MLP neurons of a small language model. Each row is named by its layer, matrix (up: input weights; down: output weights) and neuron, and shows model dimensions 0-127. Each number is 128 + 32 x the weight over its row's rms, rounded and kept within 0 to 255.
Before each neuron's rows is what it responds to, as a language model described it from the Wikipedia text at the highest values.

Description: Mid-word name fragments. Middle subword pieces inside proper names, mostly surnames in lists, tables and rosters, such as Bar-ron, Mc-El-roy, Gonz-á-lez.
L4.up870 [ 87 155 147 117 147 165 136 132 160 115 206  99 126 173 137 120  75  91 157 142 133 154  80 115  83 111 145 124 112 175 101 141  98 122 105 147 123 112 157  93  58 112 136 152 124 117 144 226 149 150 153 148 141  80 155 137 143 130 111 158 132  81 129 132 188 117 143 129 125 114  54 142 108 124 147 165  86 158  96  95 159 154  67 165 145  91 194 116 112 202 138 124 150 113 190 115 122 148 125 118  92 149 128 160 127 215 108  47 121 126 138 137  62  85 150 117 177 161 168 131 139 117 131  49 114  83 133 133]
L4.down870 [107 126 126 124 128 158 153 140 137 152  96 102 100 201 111  79 133 147 134 136 144 118 209  97 150 140 110 134 115 126 201 138  55  83 102 151 143 131 133 153 106 137 107 135 139 126 140  69 156 110 139 144  78  97 119 119 176  89  83 120 139 105 114  96 118 113 152 105 212 144 102 102 193 113 137 126 112 104 133 159 106  93 119 131 101 167 117 162 150 117 114  83 118 123 112 124 144 136  95 110 118 152 136  76  94  95 198 163 131  82 140 171 146 105 142 167  72  70 102 148 119 109 100 127 137 127  97 161]

Description: Mid-word proper-noun pieces. Short subword pieces inside a multi-token proper name, mostly foreign places and people, e.g. Ah-r-ar, K-arn-ataka, Kr-ish-na, Krist-ij-an.
L5.up1400 [163  89 149 103 127 164 137  67  74  98 140 105 166 168 136 138 183 144 135 184 156  80  61 116  82 147 139 152 167  87 156 151 126 167 133 116 108 144 110 151 145 152 117  86 144 173  96 124 149 155 167 153 136  84 111 141  93 129 160 164 102 107 162 191 160 144  91 146 207  88 174 121  88 161 157 117 151 139  73 143 160  94 160 134 104 161  75 142 128 127 203 120  77 110 155  85 115 137 178 169 128 115 155  80 126 131  95 129 121  87 105  91  87 144 130 122  93 164 114 181  95  59 121  98 108  83 131 208]
L5.down1400 [124 133 114 134  92  43  96 124 185  98 154 114 118  77 169 151  98 157 134 138 121 158 142 133 157 185 132 121  97 114 127 144  62  63 151 139 146 137 113 110 140 120 109  90 155 101 205 147 172 115  87  98 166 154 146 151 168 133 134 122 134 148  90 118  98  95 122 138 175 159 118  93 181  65 153 100 128 135 161 137 122 215 144 117 139  77 159 135 144 117 113 156 187  56 145 239  79 123 139 152 136 107 111 143 131 117 144 146 110 137 144 146 143 102 134 112 128  74  94  80 161 154 118  73 161 133 115  60]

Description: Military and ship vocabulary. Word pieces completing vessel, aircraft and weapons terms, such as submar-ine, anti-air-craft, lo-ad, t-ons, squad-ron; weaker hits on scattered unrelated word fragments.
L2.up372 [140 184  68 108  94  89 117 176 112 137  92 115 123 102 185 107 175 126 113 129 125 127 181  61  99 162 153 192 121  89 115 167 140 106 165 105 138 105 122 152 135  84 166 135 160  98  59 146 135 112 155 130  76 139 153  70 174 103  87 163 171 123 149 129 158 133 145 152  83 139 107 155 100 193 107 198 186 160 102 178 123 169  51 131 132 139 193 173  98 139 109 120 111 150  99 164  89  81 148 104 130 115 132 165 159 141 163 151 182 134 136 118 151 133 141  94 137 116 124 103 131 143 132 148 142 157 158  74]
L2.down372 [ 91 109 120 121 106 122 107 156 112 141 149 183 139  95 133 125 116 116 117 107 138 106 171 118 139 114 112 154 187  77  87 141 128 123 145 155 134 126 102 100 145 104  61 124 125 105 106 150  47 139 157 170 104 151  91 165 191 191 187 151  75 154 120 115 125 111 147 133 130  65  80 114 106 145 141 123 144 146  94 171 132  87 153 147 117 161 121 120  98 134 172  91 146  95 141 109 100 185  92  88 105 155 120 139  95 156  96 126 143  99 138 130 119 128  32  94 117 144 157 192 136  87 181 178 137 112 126  90]

Description: Early subword in proper names. Second word piece of a proper noun right after its capital first letter, often foreign places or names, e.g. O-tt-awa, U-tt-ar, O-s-asuna.
L5.up1590 [162 125 183  78 122 177  80  96 109 108 157 173  66 128 115 102  70 134 160 101 161  79 149 131 106 161 148 172 169 141 144 135 149 130 102  95  91  77 141 103 143  94 168 125 168 224 166 170 116  35 118 137 140 135 137 101 157 131 109 120 159 132 142 150 134 121 152 137 125 117 161 188 117 148 165 111  96 108 109  99 123 140 167  82 121 164 146  65 119 111 128  80  92 106  89 121 131 131 134 176 173  96 157 100 122  69 130 133 118 153 133 139 133 153 102 123 156 109 127 184 181 141  93 160  90 126 103 115]
L5.down1590 [ 66 107 106 123 125 116 111 166 178  97 145  96 138 174 168 220  87 193 127  81 116 109 169 142 143  92 124  40 119 112 145 125 106  99  79 167  92 128 168 112 141 163  82 139 137  98 106 171  24 117 128  87 145 161 112  80 106 117 148 159 138 148 117 120 113 100 144  95 127  87 125 137 186  78 101 113 127 151 142 117  56 129 108  74 130 157 176 144 134 108 185 189 135 118 126 108 153 103 172 156 151 163  79 187 112  97 115 104 135 108 119 104 117 110 137 182 114 137  72  97 151 103 150 109 186 186 138 152]

Description: Mid-word name fragments. Subword pieces inside proper names, often foreign (Indian, Slavic, Japanese) names of people and places in cast lists, tables and rosters, e.g. Krishnar-aj-a, I-z-ushi, Petk-ović.
L2.up1120 [108 157 111 133 168 110 163 158 135 158 156 142 126 141  80 112  81 156 158 134 127 126 109 127 149 131 143 133 140 110 116 112 146 105 141  44 117 140 133  88 116 141 146 132 189 203 111 145 136 142 135 115 185 116 106 111 171 133 107 145 121 142 122 142 149 176  77 126 146 147 167 147  93 108 102 172 173 167 110 113  70 134 148 120 107 215  82 147  83 138 134 137 147 145 132  80 109 179  82 171 126  81 136 100 162 165  98  86 152  75  89 102 141  74 109 156 113 102 115 118 214 171 111 124 128 102  86 113]
L2.down1120 [163 126 112  90  96 167 158 117 151 103 121 142 139 145 107 188 140  34 141 168 109 151  63 108 118  91 146 105 119 106 151 148 106 187 177 136 112  87 123 114 201 132 130 157 118 171 113 147 122 128 108 137 130 138 133 150 148 128 177 174  86 132 160 148 121 135 129 133 156 154 128 158 107 122 129 151 136 101 105 121 111 123 112  74 104 151 176 126 129  88 109 101 110 109 147  75 157 122 142  86  86 150 120 219  80 110 116 116  38 112 131 148 123 131 150 121 145 191 123 124 150 115 187 162 134 185 122  87]

Description: Table-cell opening fragments. Short word pieces or punctuation that begin a table cell or parenthesis, mostly in sports and stats tables: Sub(mission), Did not, w/o, (.477), ('Silex').
L4.up1806 [103 141 112  95  94  81 128 155 156 136 148 167 115 155 178 121 120 146 133 148 163 169 148 171 132  87 104 134 114  81  85 160 171 157  93  84 128 157  79 128 142 147 143  54 164 197 135 168 127 145 120 120 151 124 198 104 170 208 143 135  99 170 120 154 100  91 164 108 176 153 161 114 144 127  97 178 167 111 132 103 159 109  95 105 141  96  75  99 212 154 122 136 137 169  82 137  79  76 179 143 163 176 120 148 191 155 146 202 172 213 126 140 202 154 141  72 118 125  94 181 124  85  99 170 140  83 104 162]
L4.down1806 [151 146 152 107 196 197 112  75 127 130 141 166 143 178 159 162 107 104 121 163 197 124 120 121 154 147 160 112 136  85 134 224 166  98 101 126 152 153  89 218 157 170 123  87 135 159  85 125 197  88 111 163 173 129 157  72 142  81 139  98 108  94 113 120 153 149 159 125 132 115 182  85 132 124 107 144 160 140 107 165 153 103 103 117 113 159 133 124 146  73 219 151 124 139 181 127 158  54 118 114 127 152 111 178  62 108 118  94 152 148 151 156 157 138  82 124 148 180  90 119 139 126 103 152  96 161 128 158]

Description: Second piece after a capital letter. Word-piece tokens right after a lone first letter, often at a name or heading start, especially "ort" (Fort, Cortés, Portland, Reporters), plus at/ut/os pieces.
L2.up883 [169  98 122 102 180 134  99 199 112  98 103  83 102 131  68  89 182 138 144 139 125 105 203 100  78 152 172 113  95 121 146 157 157 126 147 139  65 110 106 104  82 130 121  86 145 117  98 165 110 124 197  90 131  91  75 108  57 126 121 106 125 133 141 149 142 149 106 165 100 167 142 157 131  99 136 109  84 138 108 191 132  77 106  84 128 124 127  65 165 165 172 121  84  90 125 189  97 174 116 142 114 115 112 126 108  82 169 160  82  92  87 166 154  82 134 118  41 128 118  93  96  84  69  93  93 207 107 181]
L2.down883 [ 84 127 153  82 150 152 118 175  61 117 103 175 106 133 101  98 128 151 153 138 115 116 162 121  99 126 166  98 140  58  87 130 170 129 170 148 145  75 137 161 134 118 183  98 147 201 125 113 122 117  90  34 102 137  89  95 103 135 105 146 150 147 142 146 161  55  98 123 117 138 103 117 106 104 107 129 113 142 112 156 103 138 183 181 109 108 131  78 175 217 121  94  93 150  85 172 130 165 174 164 156 171 190 154 158 157 125 117  85 119 157  95 138  98 146 141 101 198 156 157 117  87 111 161 172 113 137 127]

Description: Publishing and editing words. Word-final pieces of publishing and media terms in bibliographies and filmographies, such as ed-ited, ed-ition, ser-ial, newslet-ter, novel, plus stray punctuation and name endings.
L4.up1307 [114 166  71 154  95 156 177 162 136 145 154 101 132 160  94 112 163 131 111 142 124 150 117 111 133 117 120 134 137  77 108 157 106 128 185 123 115 139 166 126 157 145 142 134 102 124 108 147  96 112 161 119 104 130  96  79 177 120  73  99 154 142 157 161 169 170 109 189 133 101  85 102 188 158  75 140 127 169 195 167 131  96 123 107 152 156 152  87 178 128 120 152 114 137 117 160 144 152 123  25 101 148  92 157 150 143 157 107 176 135 163 113  71 108  81 114 111 100 143 101 206 116 105  97 120 172  61  80]
L4.down1307 [117 108 133  93 141 144 151 164  90 149 221 147 153 140 182 145 130 169 131 150  95 147 139 109  95 113 104  92 127 122 145 143  67 141 128 124 113  94 104  99 141  90 192  82 126 134 139 103 123  89 155 159  95 112 105 162 162 148  82  85  93 140 159 174 101 102  94  51 141 116 111 171 180  53 139 175  48  81  99 126 151 154 156 156  75 101  90  88  89  73 142 127 136  39  99 129 120 135 120 112 112 174 143 159 144  80 109  86 121 143  59 117 108 149 123 143 157 177 118 141  63 101  99 128 138 126 135 180]

Description: Mid-word pieces, "born". Second word-pieces right after a split prefix (Qu-ent-in, Qu-iet, Prot-est-ants, ind-ign-ity, rece-pt-ors), plus born or Born in biographies and list labels (Arrival Port).
L5.up2003 [140  38 136 136 157 124  70 119 101  89  80 102  91 153 143 160 183 180 141 144 134 159 117 125  88  97 128 104 187 138 168 120 176 160 192 133 180  84  70 133 146 115 165 158  78 124 122 111 105 143 120 140 102  77  91 111 113 181 163 175 104 123  81 127 139 160 182  85 150 139 130 105 164 139 137  85 121  99 117 164 122 184 190 110 163 176 148  97 105 125  83 116 131 115 136 154 147  84  97 126 130 132 122 128 146  45 111 140 110 126 121 154 100  89  99 191 134 146 137 128 128 175 108  67 137  55 167 124]
L5.down2003 [142 138  81 121 172 205 168  98  97  99  82 147 143 101 132 130 114  85 110 116  89 137 116 133 110 154  88 117 152 122 137  86 143 142 121 126 106 102 127 130  72 198  95 112 163 105  77 141 131 116 104 193 114  97 125 123 151 112 153  82 174 121 138  96 228 109 106 149 154  51 142 158 172 149 134 100 151 160  94 101 120 107 132 124 149 161 169 156 124 126  80  84 138 138 145  58 162 124 143 142  98 108  95  93 151 119 189 101 132 157  54 134 148 125 112 116 128 145 131 146 157 127 143 152 119 155 104 111]

Description: Transitive action verbs. Main verbs in narrative prose, often suffix pieces (-ed, -ing, -s) completing the word, that take a following object: put, posted, giving, allowed.
L5.up448 [113 177 158 118 113 101 133 117 167 110 133 156 133 144 141  72 106 136 108 128 156 126 158 130  82 115 152 116 164  97  81 119 135 166 159 156 149  99 122 182 102  94 122 157 136 120 101 147 135  45 113 100 186 114 146 118 132 132 149  82 128 125 135 114  78 127 181 130 122 147 103 102 165  86 119 134 134 120 169 138 201 126 188 132  74 129 165 136 112 125 154 103 144 152  96 136 134 102 137 159 105 180  95 190 126 159 109  71 106  90 100 126 134 139  84  93 108 152 169 120 161 146 114 136 145 145 110 103]
L5.down448 [139  91 141 173 135 125 147 151 135 142  82 141 118 122 154  92 147  71  92  99 123  88 131 183 193 105 138 117 112 145 147  98 113 140 144 100 134 184 112 148 126 138 146 112 165 119 122  57 142 169 135 100 101  75 118 121 115 141 192 141  99 150 139  56  82 152 132 160 151  84 139  66  95  98 123 132 140 145 153 162 132 171 100 134  70 132  93 141 140 133 132 160 115 145 183 147 162 158 136  88  99 149  88 154 117 115 114 154 132 122 177 135  59 113 157 121 117 145 103  41  89 122 152  92  89 154 121  97]

Description: Mid-word fragments. Middle or final pieces of longer words and foreign names, such as ran in français or Mediterranean, ron in squadron, atic in diplomatic, often in biographies.
L4.up1137 [ 98 144  87 201 168 163 129 104 166 150 149 124 145 118 136 127  92 101  93 120 117 132 152 128 148  95 168 170 144 104  99 139 137 150 136 136 173  45 132 115  35 129 124 204  45  93 138 115 138 132 139 160 120 111 125 139 156  88 182 117  84 101 107 160 167 133 113 151 130 167 149 141 142 104 163 137  88 100  49 104 146 137 185 119 152 125 151 116 164  89 117  69  90 144 122 101 160 144 153 135 140 112 140 107 155 105 143 135 135 139 118 170  67 174 136 111  95 173 133 103 145 140 144 171  96 177 137 111]
L4.down1137 [156 142 139 117 122 144 142 109  86 116 161 138 108 178 114 130  87 124 130 137 141 100 107 125  86 127  80 107 140 170 190  93  83 137  96 111  90 166 131  76 157 122 117  41 189 149 132  83 124 172 166 144  76 118  94 154  99 201  81  69 120  94 148  86 142 147 148 121 116 188  62 137 155 179 102 126 134 119 107  61 113 155 105  71  75 131 133  96 145 141 131 111 129 126 146 113  95  69 157  77  83 133 135 175 133 157 145 136  93 104 157 130 126 112  97  73 174 173 154 127  81  66  74 174 122 131 111 132]

Description: Past-tense verb endings. Past-tense and past-participle verbs in narrative prose, often the final -ed piece of a split word, such as recapt-ured, fort-ified, incarcer-ated, left.
L4.up636 [125  67 126 131  95 176 168 117 164 157 120 120 130 118 147 125 154  38 137  99 121 139  85 151 102 113 138 142 135 180 132 144 148  82  64 133 130 103 215 162 115 151 178 156 162 149  43  95 115 127 125 101 147 101 130  46  89 121 131 157  88 120 149 134  91 136 141 121 121 147 118  74 172 161 141 131 190 123 158 137 117 157 106 153 104 125 127 111 124 138 101 174  99 145 102  70  42 116  86  99  90 195 144 164 117 160 173  81 129 166 152 137 104 174  98 136 150  83 121 144 126 103 105 107  91 135 121 150]
L4.down636 [167 128 162 102 116 170 148 118  99 128  87 156 169 127  81 193  72 126 153 119 154 125  92 141 124 137 114 119 138 139 163 109 190 104 200 126 120 122 101 108  63 173 115 135 123 135 183 112 157 110 118 179 126 164 116 156 163 109 142 150 138  96 149 117 118 198 120  89 105  99  90 106 166 200 122 187 146 163 172  91 159 116 128 104 130 172 106 120 160 162 136 158 112 103 110 188 183 151  92 150 148  60  45 109 130 150 169 123 109  60 118 140 148 115 138 211 135 123 183 103 137 114 147 114  86 159 104 145]

Description: Mid-word subword fragments. Middle pieces of words split into several tokens, mostly inside names and rare words, such as Sa-und-ers, Bre-nd-an, exc-av-ated.
L4.up515 [104 220 103 130 129 124  36  82  96 127 104 141 141 129 170 113  66  93 127 153 126 109  95 135 154 127  98 146 176  71 130 124 126 116 150 166 114 153 134 130 104 146 135 105 130 118  91 176 176 148 138 149 135 122 130 159 155 156 105 165 101 163 121 163 142 145  48 106 186 119 121 138 106 117 141 125 100 135  90  58  80 131 147  70 124 101 158  73 167 112 134 132 165 138 107  95 154 117 120 158 132  92 108 158  84 107 130 101 106  86 128 150 181 156 126 109 141 121 180 138 112 156 163  94 109  90 188  87]
L4.down515 [ 98 128 144 124 106  74 148 121  81 141 132 116 144 122 156 160 145 150  85 124 120 127 159 112 147 111 120 182 164 135 103 136  80  89 133 111 219 128 152  74  90 151  98 154 123 192 175 150 139 115 107 175 121 178 105  87 122  82 103 131 167 118 152 137  93  99 151 168 149  64 159 106 137 107 119 100  85 120 155 188 112 134  43 115 149 114  86 139 124 153 152 128 111 133 108 169 114 139 119  99  57 156 187  96  93 189 174 112 137 131  61 102 168 102 132 123 136 107 158 138 117  59 112 176 107 120 165 168]

Description: Mid-word fragments and "un". Second subword pieces right after a word's first letter, as in B-uch-arest, B-og-danovich, steeple-ch-ase, plus the prefix un/Un, as in unavailable, Unstoppable.
L5.up9 [156  99 111  65 107 146 150 113 124 149 122 140 156 139 122 131 130 109 105 132 159 159 137 143  90 167 162 130  81 137 118 177 166 159 140 137 165  99 106 118  82 120 177 101 103 167  97  93 147 104 143 100 105 111 153 148 141 119 141 129 107  79 134 177 109 110 164 122  71  79 111 101 137 146  91 126 100 174 121 151  95  87 157 107 136 142 119 115 111  91 150  73 135 166 100 101 150  97 105 140 108 189  84 101 134  89 115 142 157  95 108 120 129 158  94 119 103  81 108 135 131 116 120 137 174 147 144 166]
L5.down9 [142 121 115  97  97 122  92 135  99 128 131  91 219 151 135  86 126 134 145  87 138 149 115 134  65 124 142 179 144  82 112 131 110 201  92 180 136 162  86 135 143  88 145 116 108 164 126 135 140 161 158 168  92 117  75 143 106 143 144 142 100 113 137  86 103 190  59 131  86 123 114 154  86 122 105 101  79 136 172 217 181  89 120 146 127  97 160 213 123  96 114 162  95 206 122 104  92 173 160  94  88 160  97  78 133  93  56 141  72 149 112 105  75 183 178 171 177 186 143  99  67 113 110 165 155 156 139  98]

Description: Acronym letters and section starts. Fires on capital letters inside acronyms and abbreviations (ANC, BMT, WTT, IMO), on first words of sections or headings (The, History, Career), and on "at".
L4.up1451 [168 105 142 148 153 130  85 189 153 128 150 126 121 193  93 137 139 200 120 158 135 146 113  84 158 118 143  85 140 141 152 121  75 140 183 101 138  90 125 138 144 149 160  88 117 101 107 197 165 148 103 152 158 202 130 130 103 124 158 111 124 109 144 102 114 110 135 130 110 134 108  75 140 115  72 117 147 147  97  88 142 106 163 125 136  90 111  43 141 120 126 150 175  99 146  73 139 108 119 155 122 175 134 106  93  71  99  94 147 108  86 113  92 120 120 186 142 187  98  69 176  90 133 153  69 147 128 118]
L4.down1451 [109 119 121 104  54 113 188 128  94 123 160 114 101 134 137 190 132 167  81  93  72  86 114 173  25 143 130 119 129 130 154 170 177 107 110 117  69 153 127  90 121  99 107 164 114  80 141 127 114  87 155 155 141 107 170 114 156  76 165  97 169 194 134 103  96  87 123 116 106 143 159 140 123  84 146  80 115 126 151 229  88 135 110 119 118 119 194 199  78 132 119 102 131 149 115 129 133 197 135  99 127 100 166 121 192 181 168 138 147 134 179 127 153 104 152 117 153  80 160 187 104 147 169  85 152 151 101 125]

Description: Mid-word fragments. Word-piece tokens inside longer words that still need a suffix, such as ort in cortex, ign in ignoring, ect in Lecturer, Grand in Grande.
L4.up3 [152 103 130 139 121 141  83 208 113 102  98 120 116 147 161 133 157 116 137  68  63 143 116 130  97 109 118  98 156 127 115 110 103 162 139 106  99 121 138  98 137 118  77 199 115 102 150 204 195 118 137 124 144 116  89 101 164 115 129  99 123 140 118 174 103 124 117 210 136 158 169 120 106 114 124  88 132 150 164 148 144 103 177 136 159  80 117  92  94  74 119 140 127 111 108 102 101  26 146 155 143  55 151 140  97  92 114 121  93 142 104 157 116 176  92 133 146  99 125 203 159 151  67 142 149 127 137 159]
L4.down3 [123  88 139 150 162 136  69 127 120 144  93 120 120 107 104 101 111 119 157  93 133 166 102  93 132 104 117  98 131 113 174 111 140 159 178 164  95  88 109 135 148 119 131 141 123 128  48 137 101 185 159 122 143 131  86 108 125 129  73 104 126  77 160 235 103 136  59 182 123 165 166 127 143  82  86 137 146 115 129 119 180 115 131  59  99 157  88 136 100  82  78 160 114 141  89  80 139  96 120 143 103 106 136 175 122 128 122 104 131 139 101  75 173 121 156 140 105 139 135 129 134 131 144 142 168 165 139  79]

Description: Sports table headers. Word pieces in headings, table headers and column cells of sports results and standings tables, such as Group, Pool, Points, Class, and final in quarter-final.
L2.up1597 [178 139  94 124 166 151 117 117 137  94 152 102 156 137 196 148 127 125 122 121 122 139 110 103 105 108 118 120 100 132  70 124 156 112 118 147 114 106 103 102 153 147  64 127 105 110 121 122 162  97 138 160 129 131 127 113 105  75 156 127 107 145 149 147 122 148 161 100 117 133 171 146 142 101 140 162 127 158 107  86 133 159 136 117 134  98 171  92 186  87 134 154 154 159 150 137 136  80 110  96 121 187 121 116 142 131 168 105  91 112 122 187 173 130 106 109 104 152 110  46 183 174  94 141  89  99 130 118]
L2.down1597 [189 133 165 119 130 106 147 116 148 102 178  81 119  50 163  72 139  99 157  93  83 155  63 171  78 154 162 113 133 161 111 157 143 152  77 116 171  79 113  99 130 140 142  53 122 101  89 164 112 135 154  97 168 100 111 110 149 122 121 161 149  98 170 167  89 162 122 105 181 115 139 157 132 111 106 166 117 108 119 128 119 154  78 167 138 131 180 150 120  75 181  70 104 139 117 134 135 131 129 144 116 137 147 139 152 144 116  70 111 133 100 136 178 170 136 131 115 152 183  44 155 144  75 110 123 121 110  76]

Description: Creative work nouns. Nouns naming works, outputs or professional activity, often the final piece of a split word, e.g. Work, portrait, book, interview, depiction.
L2.up1293 [ 99 122 123 136 113 129 152 157 113  94 157 108 136  63 167 141  76 120 119 132 206 168 123 162 134 103 130  92  97  99  98 217 132 140 174 152 168 155 125 159 171 173 165 113  95  95  90 112 115 105 134 163 108 117 124 125  97 163  86  91 103 130 157 179 136  94 185  89 166  92  50  97 147 151 142 101 113 140 108 116 108 183  83 159  93 159 101 105 146 146 146 132 162 106  72 126  94 130 135 112 117 201 136 142 143 131  84 127 176 133 190  81 149  98  62  84 111 176 176 148  78 146 124  94 176  99 106 131]
L2.down1293 [143 121  88 155 145 118  79 101 107 154 120 146 102 163 142 140 125 110  52 125  50  98  80 137  92 143  87 123 126 124 159 115 122 167  83 124 125 100 135 126 161 129 139  87 124 133 127 128 152 123 146 135 174 178  60 145 197  97 169 145 104 150 124 121 171  96 109 102 139  68 104 154 176 110 110  97 142 172 147 113 162 114 149  82 141 149  77 135 111 177 169 138  77  63 146 134 120 147 108 145 146 108  97 125  75 126 160 153 167 149 120 158  85 147 122 114 102  92 110 129 116 103 154 169 109 155  95 219]

Description: South Asian name pieces. Word pieces inside or starting Indian and South Asian names, places and terms, such as Mahar-ash-tra, Uttarakh-and, Raj-ashekharan and Sansk-rit.
L2.up1116 [124 128  94 156  61 151 153 115 113 129 124 133 161 171  68 160  60 205 159 165 133 168  65  71 159 128 133 177 122  98 115  81 138 130 109 165  89 140 121 105  95 126 104 133 108 118 114  95 116 131 113 138 205 117 124 179 168  94  60  73 160 146  99 115 217 172 168 122 107 137 128 155  87 127 129 113 120 153 126  95 122 200 119 114  66 162 117 107 125 129  99 152 137 148 135 207 164 147 147 155 134 117  68 163 142 154 125  92  79 148  72  92 122 125 115 184 115 174  74 107 120 143 160 172  72  80 160 100]
L2.down1116 [144 120 125 109 102 112 134 135 160 139 148 104 120 145  90 131 104 229 120 128 137 110 109 138 116 174 113 107 148 173 119 166 103 123 102 104 103 135 184  86 111 170  67 186  96 181 135 159 138 137 177 189 209 176 157 134 166 141  60 140 124 218 111 126 147 108 146 126 154 101 156 139 129 116 123 132 124 163 185 107 129 134 118 113  78 155 112 100 112  92  58 156 156 128 126 202 172 180 148 167 153 108  95  99 161 118 128  77 117 108 133 134 175 107 139 122 115 162 122 162 125 129 187  91 110 128  99 131]

Description: Main verb of clause. Main verbs (mostly past tense or participles, often the suffix piece) right after a subject or auxiliary, such as was awarded, entered, took place.
L2.up51 [ 99  78 157  93  82 193 128 138 156 175 110 101  94  86  88 112 134 125 118 167 146 140 161  57  55 131 131  97 144 123 100 118 139  68 117  53 101 123 131 153  98 148 111 157 115 143 118 118 151  69 144 126 174  90  83 129 148 136 122 153  78 171 125 107 101 139 151 165 135 107 126  74 146  96 107 127 124 137 168 146 130 138  90 153 175 151  88 121 116 148 148 145 123 145 146 150  98  69  97 151 110 183 194 173 116 116 153  88 110  54 112 191  31 117 129 199 176 144 125 163 134 165 131 113 147 132 184 176]
L2.down51 [121 141 180  91  72  87 138 204 151 108  46 145 100 175 104 100 174 171  96 151 104  76 141 143 121 120 115 125  89 147 130 162 173  88 140 142  82 148 167 149 144 142 119 125 156 114 119 142 144 172  84 153 111 142 160 185 151 108 181 145 152 129  88 117 115 132 127  73 133 113 135 102 122 173 178 165 107 149 172 144 153 132 119  97 120 151 165 164 166 141 202 147 125  93 106 201 159 183 175 110 178  94  99 118 157 140 173 101  95 100 146 148  67 107  85 149 146  98 138  73 131 118 159 112 114 107 118 159]